Weights of a small transformer language model.
Size: width 192, 2 heads of 96, MLP 768 SwiGLU.
Architecture: rotary positions, no biases in attention or MLP, untied embeddings.
Training: a variant of Adam for these matrices, 290M tokens.
MLP neurons of a small language model. Each row is named by its layer, matrix (gate and up: input weights) and neuron, and shows model dimensions 0-191. Each number is 128 + 32 x the weight over its row's rms, rounded and kept within 0 to 255. Numbers have three digits each. A neuron's up and down rows have the sign that makes its largest values positive.
After each neuron's rows, "fires on" lists the tokens most often at its 100 highest values on Wikipedia text that the model never trained on.

L6.gate752:077132128142201105151092210143060124149132124115081164113089114086148133118126139119187155140104104158149131148118110082100178149146135098141111116139052094195162091118103129186154140065114142153114146118150161167113093132145132119141150055143067082132154107145133166159127068159182116133087101106165191157140110070134123121108174132121085179133141100180070121113095168115183151139133193148109120119142182115115147117129101144150117087130092143180173147090115080101134077152120074137116158125149095166151180140122161132132141080134184087111189156090135072103056095105106134141
L6.up752:143111132135103112140090146182093154084090137074181132119119127135142116091113068072134111122091162115136160157120100130085054120200130123086115125071112083168165138049134069152162087113090094160159158106086077167134103186121124126125129109130112085086133095150121126021091135121151097134156084151155176169129157125130172186166147139078157114160141140143163087143180109146115129110151104142089132148132087094079122113211079138137143073128164159110168108107127126134178100098104132088143183082128114116149195150142122090155118100106157173148189135088123076141132178151135094127
fires on: "s", "ial", "o", "oe", "ae", "ous"

L7.gate318:073073093140148170160083094205135141097136102107138138131165081152115131178118144158185179107162132135193056082087159116133191162119123115080185133159136144156109138159208145108128136104185169177143077157099088143142101151122104088129121087148086086153103116157173159047124100140158084102161142106106130149170115131137146115101170182089133137078126122137117164144118139147131165175123202121101104167086143149102152117128161151116157118054065129098096137155110142104148125126071128115166182088072089140120161140132137135155140089080180176146123101135123152093178122099086104147
L7.up318:109198133143092140116115195102134175129177148137135105146082105162154199137106092117187215106152138150171162087109122205168142132081114128121127182094129109139148075134124084125089105138104101143160173135133147168124120119149116138025072153132129103154188142213110175150159128147117142159080108118123130130169037104141107131165127132126139135128115079118152103126140124086136122146082144147084125123122121142112193130077111119084052090158088087116104137081172134173184102085165149159134146122085146132081102091131138129106143184076172148191158152113150157128126136130135097137
fires on: "l", "re", " vol", "ro", "we"

L6.gate735:151187097080133132158111148112115115173096115135109135100126091087150163121118133080144132122193172102162144122117072153168120102107151161127173186099121095108121149129075129122080120124149135179120113165121129109125129159093126133094186109128098174135066178100146155102174020112107132198112093122115159166155074120069172143086157139050140116107139114194160071137115077147168072084147180134149133097172152159111127119122133149115090154148124151076191148142122094153121087139068137154106162100173097136155163106111147125099112070138082119160107101155167112193183135093091162167
L6.up735:166125117120135105113152119145101129124092168180106102133156132093137154149175141131104106155151094145111047157116145085103162155095175123130120164138095160140116124163153090139150128144192196153135104196110094077139172175107140111087141065086128139159071150056133129163141088174102096107132109119094180122184054097105108166131151118109090087116138122119123123126063138100157084118203145119138120132195135149127146162114137112103136119118061079155141184127150130204036094109081137155088143156205172143131077101133094139132170126142143149145129168097156136135153076092158177090
fires on: "on", "ol", "h", " Min", "one", "aut"

L5.gate744:137120051037136122103143129187071088118187130144123120068160169112115124162138158113130137120138139108136095136114066130145135163108131128160151153160106088131078151093166103157057123118125079143148136070106125131138154116071071134109162158092098178150112168128066120133149103141122136106113129105146070175114123154121157138100183102066125079123174156163107113169131121107128066150151165077159144156152104172081082142134191131234124143091156160118146160182121134085045128115185132111174128126126133125098174127087156146155105071122138091098097126161087189129139140096123130152
L5.up744:089108112146120126116096136177146102106137032125146119072202145160119196114207166111078130145082113114147090114152141115105164173171153102089196112163111131106133181126130102065111120118171062212117134198114139158077159068096131122133071095095047127118118135128126133115135168127117139142121221162139118151076097088095139112070126158129110133084179148151110129134150077099192115176135136094165140197150158148151118119109150102140118139126103149115091155173103156108128107148143144142114116117113134174125114112124087095106092172122105151092057112103106153122151116154112076133
fires on: "i", "l", "or", "av", "on", "ir"

L5.gate233:116142062158134156122166078164127126134104151124115123151153133148110117130140114122160125093124202161191188097116159112125187105092119115145164143131084068199135111152135167117112131161131104149140088136075161131110165133090152104178158109138082158102156094096135155109133083122094112099118180121165103155183093142124146134096198139113139145114122138176114084147082090116152069101142147076149171150119147148156138114112113114095063149123122111127152130091084174073111115171124116158116190135121163162149136119123066053179104166086109196165178085198107122195098077090086194158
L5.up233:118074100132091135124215149162115158156107134157109139112149107203105113154125154117137135101158132149167158084131158090083153136087126192150131164119104123175161188126141184117097153124117115114124111208063134182133108063094137156118080136129086108072158088138108162140133103108090113130106144103136095147153154098110141094158177118142075137165130146173095125127099081109173038139163196148137125219146142120094139143108140152125109113089130173152198150136104111109079147156177134087142134143154107191138174135132120078122064077122169160127150133125151144190124104067188150126
fires on: " P", ", P", " Cro", ": P", "; L", " | P"

L8.gate709:119151093187087139154195158140124123143145144144145173099154144125104115151169092182094158104167136085115122117082146152131124118102140103134117148109119155113060123135177101134081088113185143070108143084124209114140141134121122100159097132187147134146119102073100147128184055171181104107141179097085139095139158120100097124122159112133110170151139038082085097181133155122125051102153121103122151122079123076109132161158138078124119184118189130088129109109153113189097106101164117137142079114147108149101126192198135138070176166165135122148130123167157085158136179077128190125
L8.up709:058188160159143161184170158091112129061143117098128116114096171094139088154100122113075140149167062086153155070112179152138069137128099075095112131164114170124118140092126096100118139100104151180147174164129112162124118178187176178141131171124116102126150089108090094156136144167187112173128149156120158086131122141157141128110123107169136167125082140139115130114099144116100104104063190108187080132099103167087161143080126122119127107121075064148174132146167125135181143149085119092093150131219139145124174107125118156166138142133105073117079052138159082137166160110107168130
fires on: " and", " not", " re"

L10.gate270:201160108107168064120111167124080126149136100162122106137110124099109137149148100087101113084124139134160135092103140131151145156164128140115236081160144094104182132101135131116066170164175019124132139085131173107139090112147151129135109163169110109147129153155145168057160102094124074122104143156081151162160137089132142154127235125083158143146099088110141157139123122137167126147117147133092166142140139130127115137101159161081099073135111141154127094091081156140134073139109129168163158086107086128107117116127073154190112126111083178134151151175173148175154164100124224159
L10.up270:098143153160135123129175157110149111149080103176106181135090131131174126123210098173130134103103156127154124118112135148084146150181147132204117079117177124089174141109099102133116194128135111058120063144134095139139106041171173114154113114110118173200147152137147154105146147074151154108090127158152122140151129091148094092121184163099117145032099125115081167113108111068160145135124126187124179189102143100130119175137145138120151106107125156114114062157099154099121139160135136091165139176096140146055076118115061101129118113069144168104123171152125152113081105123121192091
fires on: " ", " and ", ": ", " and"

L7.gate713:134127138163087188116137138105150126084202141127095067158133136142072105169100115148146135190151109139169125045105142135161169147136075092054157101142159190138124154129167074140109162182125115121070148125115114117172120102139126082126152089140133156142157129119197140140150139094132098151178130083132158165099128156108121118103165157090157119114148076112098129165113102125133095129056169157128191077141087190108070068101133155105085160137125160085105175101137115096116152079193073170088086114153120145080112131111176172113078061130138188139117115082157147124146118151134138094
L7.up713:033124141122133127096131093144086151152137105139126108113138128147060166162132116168128128184129097099115080146136156120046155165195119115157106107145131117108126164157107142139132123165051188105085148149110115136099125083134117057125099109174117104108118107100099116160153165142138087115120139094172111129089119086113120134076116139204080081134068159209138109100071115142160088093116162102194109168144186075185092149096117123169083142154165100031090140152109127093133116160133110165182135132071077146113153154128124158126142115111142130179137115134185163104122128120190121140
fires on: ")", "l", "ot", " that", " we", " We"

L8.gate220:073089117127126182188194171106133144134137091141183150140103155167122095170091110131086144113170156120127156094116155191112165141110101150172152076081121159164147140105142125147117150124148100151105117057094098108158098101038128124144155154140113110082103137134140091137113109151144094143094122130068134088134105146086079160110167189173041160127126092144146141148042067083158052205121115072155128100097121150130135074158152117141126120091100183120174170149137063124108164116174141105153151143148116130105139133129112097104147149152125155120140113145200055130146149154081157124
L8.up220:062159110139084155126134113138145068126126135121170123142170108101161135131070142166150158137080122176140111149111133224102164100112091184143174099114063128213117121105099095133090174184132089127112075156087151183155134110122164153082124184179110179112079139100163141121143133118095139168083167150127075166168080149102124143124148103099113141103174118107189184130084136175130125108107152078149153103077117114137116102127103114124138163085074117172099117135159052151114185116068096119152149144138145092113160108128159136158143154163106127112154137151087125164190112150035131143
fires on: " Re", " De", "e", "o", " lo", "iss"

L3.gate701:059120112116094126140161097115067099100193107128142134092179191192106085160143089159195121151099129141100118154096117079150110145132141173134107105146181096091108141140115131176077176137152127163083103114139135127148148152122087070181108100123157128183118090108147162117077062124176112143137154081124125123174156084117147185163155130133152119097159094156113162142098169050121114137121135095155141133158092084112112125120204137116135161133206156100106153132119087110132149077094165171150115155098079181112157157114170181135131139140160136151174094178053079139087093171102135161
L3.up701:109166151123077079101102148076129113111142092102196192117138112133088126096125087075175163111097072171155123158137143117145128109136098187139123153096171098147147164179109137171109135161154116180117111156078125140130073085160145151112097120107087069163110153094121207090123127100163089117103136162113085088134133121121164152154093080056179126117143140179145157115139144062165133101136120166072114133087113058153137097116142155093120138155169192093057192131122141150164098086129199084176156136130149099126126157160164132119164131152147125151113101132121138136082073125049099092
fires on: " new", "ark", "orthern", "iew", "igital", "per"

L3.gate656:150144049121097119124142105133101114098143153217140121133149093157081092068177153094176057113131180108125119122114086112176109200146178172107138097159128118157137140159100107170099122095117148127153141071100186114112185063126113117162111119078136172128174097090154129122118099112132091105119142091112130187116092140092095056140143133074167066143130105113161116138097125174147168049115122110115126100185125154138100131093194187157106129154083124181118135127125147102126083146136177161063160137131124131137113054156111096118159132136127061146146077184143150121168109162132160153
L3.up656:129133109077127203066105120157088141114087193140143104147167119132137125135092162159212170066072125078096148125123073097135155179174158171094136102115101141190094080091166101208089126097104069105141151187141179118136172146139071148083125125069138080130120119047138164150124118137150087120189130110087120096153125142142080127131115074109155087136125120115140130102093133163107089138140116104098147128162124160120163122131166151176158086132110066114115168116180115091122098097139142154106110114101170157102122073130136195102162141141175180108166162164133116119146153154137137073
fires on: "al", "el", "ess", "ther", "ith", "ed"

L11.gate120:167109083169132108120153163088202129164107076161158099172122193092062093108133111151129190120140136131129158102097117091098140147134169097153148138167090071148161103102085132097094116145162101101128144120107090136143123156149128114166131151128081165170080160160145113118139146125118133209153196136110131212130103181141088044138191082128118124099169131106180143155150148170127127128048189145120123082096074143165121111153097143088125103171108108070157091096139175117128092142131106129121123109080156138165107089108127128134125055106114164101100078188088081156174140097128115129
L11.up120:124177159115127144180197137169037148158123142145129143098069116111085142105166158131146083115082079101105144125123150079169162166105163097150099161084096100147140130133141178138108090133114140104182152104077175176137160131125126138083163139103184137176124054133083089122182137164191085118143137147154089147154091165087076083112104108087121124077103138145128077127102173076149123094073153158076141184087160123165087150121119182130128156133163101104130134142105152148135109112083139174179123065168125117147120074165130111119129167125109149085207150123082134113144124093068149109
fires on: "f", "w", "b", "c", " were ", "m"

L11.gate312:136114095068161105102119160156135157127140111171146160134111103137141137139135116151147106133110148106149117111082184173161173132132088119097176081200118133119099135127124123170151232119159119138073142070070162131139175100159091152133108125167079153104123138130145134090132066150137146092095167112113082081151115129132107131125163169140100161133147118158145130168075168144157083143173173067118133061112137145095132108114133155126095084115036109134097133159126130100069142107040203102155119108083137151128096148138152172158157130196137236093139172113111112107137136068095161130
L11.up312:111097111069099199113148151165156089085127162156136182090108154143070109107109132147134143117113139130169157119158115133115105120072117137128111152142078128199110063092147095082122099127084111147160102144116100129118183037126110119113167147126080119182117123103173086050176126144185117138129115128166125118082081105179109149134107109128156131157154178129135071149089107098141179155130183113104145190162145099155165075104143074120124105098155095089132122097155122126085177157156094190113149146161115144087122060138072149135136077111146181133130149037164106120150146189093151130
fires on: "l", "o", "ro", " al", " lo", "we"

L7.gate145:124130086146164100093165117166133086204161140116167086149177171129135137131143131119122083119145128150149140088090119161107150133112144123220112152146102098129132123141134181098130181129109202099120076093131122119143088141070132131148102138100118117103111147125061099142067081094131137156064115122129113112099143149112143121147139126153100175172116102118115164182160176088139137148131094024109194100161157166091137125110144184125143110092118084119123130152152086106126171124139138080137041073148175159188091118123125149219114134104115201126095156167156100124124159052166153155
L7.up145:142121132134116192160151133101200175117170116122127155156165085163140123106149121108123136228145120164083130114119162093132212124105080150077128123129158140188094158130048066105148105119122092100134132151150096090140151153151075151091098133092118153104081147120166108075086082125104110150161126088136088144099158181071150144141136084126112107112190171111187162108069141150110128115164141097167138077096143119093116084075133102156115182115135146189084101165162170087102140158163174125112142086119076123070116119123129155172178171112104103130156192115170092126157109121097122146
fires on: " un", "er", "ter", "ist", "le"

L11.gate758:194132073143148149142140125179132096163151091125096114039093138139133106128089120125112152189140138126165083102121128087191132150095130136110162154143077094135194079155127170159063088170162141099108099120114153117110074159121044167188179159123131117122154155084137120103160086151149086127120103125150132145151123098147138156110138177141159161152150086158157127136126072115145080103158109084105130126188116106121066154101127113081099110148189144102195164133115072180120070102118073211167172142100127164114185124121112149136120170106173122084110136173121121142120117148149168189
L11.up758:169146130225162099169190165121127093191103104114094121097093107166136139103131110132127107144161155212190126138136143156133146145080232155087110141182099165149125121157149144076119136118154112183103052160104122169099096064100102163107135156176125130080151107138122129124171117107123143103075164171193122145133151126134158121093136127143068141102082102128097141130173097110119109118161207092155163171118155107123102139123115131086139096102138155121160170161061129160181090119119113078084188120155144177128162088105154185114075150158143112083120117137087125156136144118094125116
fires on: " P", " K", " T", " | P", " in P", ", P"

L6.gate170:117153104133145167112178150165146091155121114160119116079106154090107091128107087138146103093154112124126189097074127116135117156100067083131158164122197179140124105120174105091042101078167068100127105124124140078157078155175092081170133129134103157159048104133126162135159093188149144138134133130043144185138131116090111164097132108176160124161138114128135098160171081113151055090135152082159146102090105135157130081195185152093128095122161116096144102083133126140131081162100123112143092129165135152125121144102125156073114116153168150082136126139144066156132224125142175149
L6.up170:105154109124113161212131143086140112066102122097156071062088121074151115186169059158119131138169064156085152099135134227144123125140110086099094159155149179178106090126163160139159112069095126150186117121125132173143105112167101127086128183119170152171088127098109154154105155166143142118131172136099141125145129082133136122082081064145123143147115127139118078149104101117139079084117104067144096118110131133129152105112107142073163122135104116142136123094119122176171093140098110091131125166131109130140142130155072146081096180222117089119162110056135088139178173122096170090
fires on: " in", " contin", " a", " re", " or"

L3.gate729:157087100114162137127178061134145090113124102129084054108131130159111126074078104132136081132087151070189119103117122067158141115165154130091113046128157148148104170111161108130105150113137123137126163146080138157150149148142178102163138144113163163174145096092169206153100113107178136055131139123135089193071132202130097150126180140125046100100163090111095150108116051161136138049118099077070119100148134138115134109133151093106132117146191180168171093081169127134123087148091171138136139144131134153127102088109149139146142131106157117160106126138196160106152134091160159122
L3.up729:198116108115153127142146140127122121169165126197167115119066112089148132116169196183093124139122059089085140152121109112190186143095170117118127071134067096153153114111108117109141156076142200150138126136218068088149169180137141150168151151105150114158106127038139128073128172097095134046143139113096118073138171157179131102138133126138110132178101109099143123154153093144109108101130134126129088105159124144146109189148163158149152192144162201170138097152133144091097095149143127140126165078103152164179123070115093158100168123137079101131105142108094152124156105125093096125
fires on: "'", "ign", "the", "ther", "by"

L5.gate283:134111041138128123142155124129102112157157112125113119173110153092075148100128088163142124095101154166078098153114085069165079115139144113155171101132082141144148161166097141207107132144164090187103145083148166115112111143082122181145124130121130106137148108080101098181123134122126188119111135156089069161163077127122126110137101164127092091148139107102138185118067179124124176099097135121169136070094173186030138144112137114154148188169186132110154131139106136115162123150078141105137185133144084173129171178159145133198144081079180157150200111139141118114133154156070098117
L5.up283:115130120138103116085159149190133123084200086119168107103149099125173169123153118137090112087101140112098112092170101059141165166147122113203142073181064076081102111175097177134092084103118127100160130187150091121120129142143136119180122113132162123099109136099097127085115134094093199107085158135132117189107119063132171146139149159137112079157123169159178104135099123082161117131099150102138065163102167177115082129130080124103139169126140168172108113165118164097142111151118181138137143104103166130117165061085132057111164167067067144106137111148123123111150045096144136127
fires on: "ar", "or", "at", "ount", "al"

L7.gate83:116140094173111138166139166159131106110135123088133154101203120123130119158106085130183108127131149118109122131092131127101140117108118126111119168092136133149164119162154143151107154142125113156121079127157207151162104126126195161156085140120136150162048069108127217136158041149115173133122123123108028145148079068162107096176129152095098125153174086164078142141178132143151052132140118111151183127117035118113134103080137118132114162094168160115136137165104135106131099173119181108148117093127090161122171126125068128082123129132111180141162133175198114157189134091074165112
L7.up83:081109114122096134156140129091153128035147142065171115116115096192081169153099155098186105153152066175132137111148135176137106069126142100074108102108092182082130125162175154125148059105083133137118151146165128136127112193082139169170095147099127176173123178095089128108093153148145103141124110135059098151102176133077092079080133139139126117144133129105105144097121140168105089148116111163120144080123128114117134093117142136137090155112124101081158125085184114135147115163121204186128161224184157155143082099157057145154151159130163142149099141160101081135148181154104140113
fires on: " re", " after", " over", "ual"

L10.gate5:153119099196206151133183127106153178132111132109070087094123174081085095135121147155135099141124111154140168075071170169143109110165118135136123159129083093084160119141111118188060120117117070046114108167160141124126125090094109137163120189128159083110137091127138154111110112117109161113088102186119117154123144112197162181106153132138186120184085072129163172138166133074179080057088108126114124156102122086083132161137114181071091145181132125106190153172160138185151085118137142166169147102150141151095154132107146153138079133137090115125114159173155109155112143130121158154
L10.up5:088150147100123084143152142103148176175168127084171129103167119066118084113139166096097160148104093110129100105143197101102156115082176166132070134149123144117143127126144167153127143113109176124085147113082143206131121138107152181079137089125147127112122095070142169108155193053098067104142182146097113136182074117153151132129180108148118126096122132131099133113151130126132083107145122172072203141164102113100128095092151136116142121129188151056138066094088174080114172175175098114104152085123121143117111068083137112177167122107142208144146158144089182134165142138181122130
fires on: "2", " ", ": ", "1", " in "

L6.gate373:162167088122128128171105100152078090089175057132124116069109173127104102143142139152146174092124116161155094098130114155188149150105112173085169061144152125161111172104086116144143146090132092146145155112112105162119160126153111130189126113140102157153120181135103196012147065166143168079153124177138100140142149141113094152079147153180140158115172102116071123159100148121121124127092112126111123140100175135048095080089136190156097111120129174121134159087156140091146018125138144095107120149152081112119145114104101126130170105104133116145107093123160116210143097090148172141
L6.up373:133138125155192114169096085143117088146147149108134116086121106125074097157194137103080112124129093172116116148135124138167154150138134171168124105167123094092073176150144070114106081081121137152137142141107128140135160078163077161136087147104122078126133133162104112074071095174164143091194106168174128157145070165145128123139121106196157156148121112118158139104154130144137190142135120184093095117136166114081159118115114070204096119121096142150084141103142153092075098125082211202100103049143119140116105142128094136121131149218165119143064132080140156149087079150138165111
fires on: "s", "er", "k", "m", "a", "ar"

L6.gate384:092110065105138095123165066146140146113143121178110179134103081172149102108155103136161065120186150135167103142145130153176174158101141160177112144112126068186120137116179121126123118143107120133086086118170086113093147117091109082144103151129133115180119158132147133125112134138152134065126114132080155193164132132114151127132174114156161166172164125122076105107088069092137130087095113094046109133213046125111139171147169126064147110137124132098106186142125095058101112162173111112200135137076116169125175085137081181152114111116133143123186120150167082136160146133153187129
L6.up384:103142152096113116124095108150116105142193172153174162140130173168183105095086087117112125098121129092147152134114137206183111202151088110125133116196123086151129118073177099106142106170172176110118093120153050154162102123142065073145125105128138117129130103158167168072155153152156073132139117100118108088109193152123132173158112132104132169138133149127112140097111087077119176118112156144055064098130069133114115188179123116132173132117109164090093151131182078186120109112115074108112122097082151085184089118124163136167127109088127139150114104124152142135036118118169111085
fires on: "ation", "ish", "a", "er", "in", "iving"

L5.gate506:140178085183160089096196106065108129119107156120160089158137219103112187158089173093185103083152170125205060144115141082163134106110098098097081148154154202136132110110148127103097151115088105112121095183097122118131107125038162104152112114097117101123103138157151122129134093141123150069125109088135130151130155122145117132120134129161093146116099129142095068153159114159126148205108125117115239119164149119131138067128159167131141200135171123108148120114127158057133120149094160142098128107140092191123117157118145116122126109084147176115114114184166158150134105058130127149
L5.up506:143081147129065114143132116101204127181172097145088131080161138134239149215164124107079208128115111124172123096107109117185142133090104115100107122098133131188165128146138134094076101120107160120111091155117111119112159133154136122160123134113199150156111150156182114112134138068133151116099128065098099134137180159135135103153171076142076147139142126111101164128079079096185142124153113123184099152163096127096121097147091107082143127121155150131098073115151141127129111089114177081094118136104060132089116086138169096100063172119116104174126113178193149176151167097153121153
fires on: " n", "ut", " t", "ter", "er", "ol"

L5.gate639:103112093095115115178194114078120121173172154075072082152147124190094119181136107108138148131127173127109066133135033125154080105144155183127142100139074153129143169095132171164168130177100119195096144080131123139141068055161135139117124142122189151197108194113145149151149126166143157112122112070145155137137106151152164125132111097161122149156117106071103098129113124080162189122134103126138105068201125180070103107078190148083118128107089103132166110134108064145080140142136140085131126119159093197090171167148090100127126104129161126149135128108134099115087122117151131122
L5.up639:102236136159108079157071142084083128146072170118089129145101163130152068146076126112084107109130127130182151191095129087130102122152127157096186163041165144098128090109157108160107154173135106165089175104168132106104136172153158113168126138089110122107152177178130151085151126090136154023105145078152153125133154145116118120202104066123191121107112107150075088135173135120178131159119135133113090116138078098142147133128149159157126054115121088102142127126075157120095137117119152129144074153158177160108120166167101134098108167132104158128123092159129141095089079174136129124
fires on: "ut", "ated", "ight", "rough", " started", "aph"

L11.gate499:130108149138156160109201153163104131121147096128102115158106164165192149137105127115154115185123189122171126119096149131162164151087168149116120131125114167178113103189129160127125105120133061131078110108182120128177117165121105139162096160108116128081087092101138138079188104078164139115097165105072154134084156123106092170136161117162095161119114125165093121133144138108059058084161150048108114153138040093110146082151120116089131170088196131162123138157147149092100151163125115125155135131048104068120082129179164147088146095088080203095130098130183116132157091101131128133
L11.up499:111097164137082166146204130115107111083084135089119175205123107153169169110097126143153039166136164106155093107121151133187139122138137205153083113124142089123187136094149136141115088175107145091104111119173073164147123119147130049108139131100131089120130079101120133132135131089121121056153103090135115051152101079097110124174123169119129144119152133122154196103106119137114071172210145104134094135138102145145140172096133139163198115164121131107128132111138124051161143155116111082123142131096140053156122090169093111167144088094128165124196117081089161144119114164151093095
fires on: " as", ", as", " al", ", s", " to s", " le"

L5.gate340:148152090097092134147120105158167103192151174133174105187131169068177125163126110112114103104085138152134065100097143101100124097113125110169144122145122095142135100093114134106181130135116132050113125026134109051179135120137084066109203098135151134142149131131140109112146124161152175111094090138120096130181074118121110075149174176122125173165067136148136141146091139147175151137147142119028125091128142160163078081120194184087136175138099107131120115145183100112111100157154073171122146069087143120097157141130159140127073112097135201155169112133126127149094108130139108133
L5.up340:089107157109091098103114086083113120061117114131111122139140166150119130109139067184187057099158173120145128168099159128139095128120109102145115121160125103096081165130102154112095106174090112080134146141084127091156090099104156101159082084099163141097119167098087162152140132125118132161128088178121128121128128154093094147064098162166165132137101136059168174147133158065158166185132147065145159166098088122116081132203145054145159087082150123116149145074205154169141129088075160101121100164072059150173118155125179152172094174119126155123139166127133077154112109124110118123
fires on: "in", " continued", " held", " began", "ides", " forced"

L6.gate661:125172128095146124168099133138173078147100127206125105100165124127168141133113076136075175128076134100115116106153139111150093155138081151141139131140134168147155113172075102208120092169103117108103160084119107146132089088084093172122092202138116189175044152106176140114145145059135186099098049134118062108209100157067193089085159149182110137185183120127110136136109097097107122142073123130107100122131140170123141157145163120109110134072093166121110124130111144137103147112127121095145214129099153139140144141164093142159162133098116147092146092121157091105130129107139164168
L6.up661:160117142161164079149081145069055181129136102186137153065124146177153165160116170119125136142079151128136182125112108161167144185068125124062134076165135118103152112076164129163133088099169124137140073135119080117138138145113113164104134160094174115144127123156163082134119156095155061165156102116038132088080211111144142152092114155140175153103104134126137143090121131088123103133134092116145172140089098165089130124208159135191100092084153106094181108156116132143132103143148141114168099161096070124114122105155101112125113113072159108104135120130185149055086131157126063136
fires on: "ation", "er", "D", "al", "itation"

L6.gate68:091157075166185182166130127142119125110112097120174112091097142133127130109136123097102127094156129086092112155113181149144137150145143107183134088133136154114051113116123105195140103091127127128161130096183130137095141151125107090180074136131107102129110069065082149114165137140187115118135163135150115114117093153133142103117154092129100140129138125136188124211149090173139087169173127104188130095076169099066136068138125144127120160113133143094180163175107111128089091138183092190101190089187130129131148205183165122149127076121086115180103113082144095142141145147079191198
L6.up68:102148112147163133133170147150149099109091081124103141141140135160128166124144122117124186164094121115097101167158118115096095169115073132208149127152119072180096170112170170131159108145058184135162129077077135159177171109135150146150096186128076090091129145089187141071114092153117132098128105114115084128131144097121092169113168064172125123154074132116138165158102126191197190166175173130084114108118142127113132100071143124138150074142165130110091114140133095047092108150114108120110109064187107128105097091166123175158162153157177151142173170088162078154106093113150119135
fires on: "o", "un", "a", "os", "ar"

L5.gate578:175153092184156112104130112127136129178122122118073135134146113117147144139114144140166058124102180101136126127089123086117148136168102116125149151075119139154088093106146157165132122175193103107084141143091207090143156086156106101153085128124108144104128101091164110079173061188169141059127145083126129084159157130114104086161140163162111153088145079120140120171107121117148085175159097184108127072112172140135135084152129153092127186090065117188083137138131183110154120075085148191094152164148186153166153066143107115148155161142104116180181097178093152124155118125172183140
L5.up578:087126102101152104112121110101133165139170122144103137168119112120164084130053200118133149104073147071144107117153080099139076159158143115135136127162107108206080145147136087108113096114149159120134177134120205085101106141114147121036125121157186144123079187095095091119166125133164114079156110182120186102107129220129137150093112149117163087066177106088129101134126096112169107111142211112169084126153108119174158075122128169143129113169108136111122080160158124088167119120139159146097099079125074092125108123138142139116164135139181086080115130143116176114163178115063097122
fires on: "ver", "ot", "ent", "ed", "ess", " not"

L10.gate681:192120103125138141145131164119163095145230144128163163121142140143076142065121057107111148133100155129085203085124135131178114112044124122119119122119079198158087144123080114097114152138111132080141174091122120089110130158119125172189157180152126125152169100126154113139104131108094103126126118096110111193106144134101116152141201135154142133131153130121054108128103155062148102134108131069146118110135112180089128100159148088118127131141234180097155121156138131133063180126137143120080110175151135104151084136126135150175106129078156155095124128162158116123078129041190120148
L10.up681:118089131118085119101114120156104083144136169124142133095111126131152137055150100120129088072065160140170137115121106168103154152145091086101114047207085109084106159159103144089145143149162066182193180129111110188133123160109127160162105107135132100097186114093132140126073136087094171115126132155131187127100127119088135174127128070133156136187072161079095128111104057058103070185113147081153102138116090131118152181118127095137126133173117139118148112135105093164144141118141139156135108111127183101174172097118108174134104156098117163144145187188159175087094136102091191143
fires on: "or", "al", "a", "ist", "ar", "/"

L6.gate533:122116134149143140116124080134136159069202099087084132151134150155121128178152116212070133140164108205160189058122118104106121186072140116091168109176165102096209115192119117176100113137151154142131115172116150091121126110116111172110106142100113130129101103118091151144157061098097168135113137063176107116128121112109128161091156156144112112106161136126121116112202161063150147117175164107172125142167119134062074091111191099116089151178127157107154146151102108132108163128171127154142153109117077107136168098118163119038090111108104139110128091132154186109105126141129167187
L6.up533:070139162127122118156067123144098105145112113138156153129175121154119157162130092163133147194052156148145084103118153127090139140143121128102142099149139135190140171137181116157086113152113120163144107181093103127112129096056141156068144123086126082145134087107116080140160099131089165187158111105129139142112161102064132128060110146110086118154119110171121094133083049139164165131130126095135154121138096170129145088207143223118133113083088120074160127126130148087193154130095136147100076058166063163092194097152141139132143177157144115154134091125174132174132113088162071130
fires on: "in", "p", "ot", "at", "l", "on"

L8.gate708:125146118106217146124121144140128122160138109183114097169122126143120117138112129157123140105112082169052113158136043092096141083084152120075149158180157125160118113138117171111096164146106112051079123068159190169161161131104068102109142151194140158164147132159150140141124109177142122146123136133155123188169144111137081148099161101153080102112174097137105139132173118112173138157143122110146140124136187104112053122091176133115092108141133135129073103134099191129071102090148077140137111094148169126159184093085139163131172105131105126106142099133068155199117136085192166204
L8.up708:142117181115146107182092143131160075123148118169072079109168053094092081068134166136095108130149122161118114150129088074130082137127151125103127146170170119187124077170179169135109112110102171144178128139143207160126124174092123139141111099196151171109132138139158135146132119185183120153153129131133173092089084142129055146108112136111107123150132147150145142145124072103192096078071221150084078122099135096116087073136070110108107106117186138134122135152134154133138131105142115130146132133170136131141161131126111110088169167122128130082076095170047118138212172100131132107
fires on: "n", "b", "ib", "c", "ut"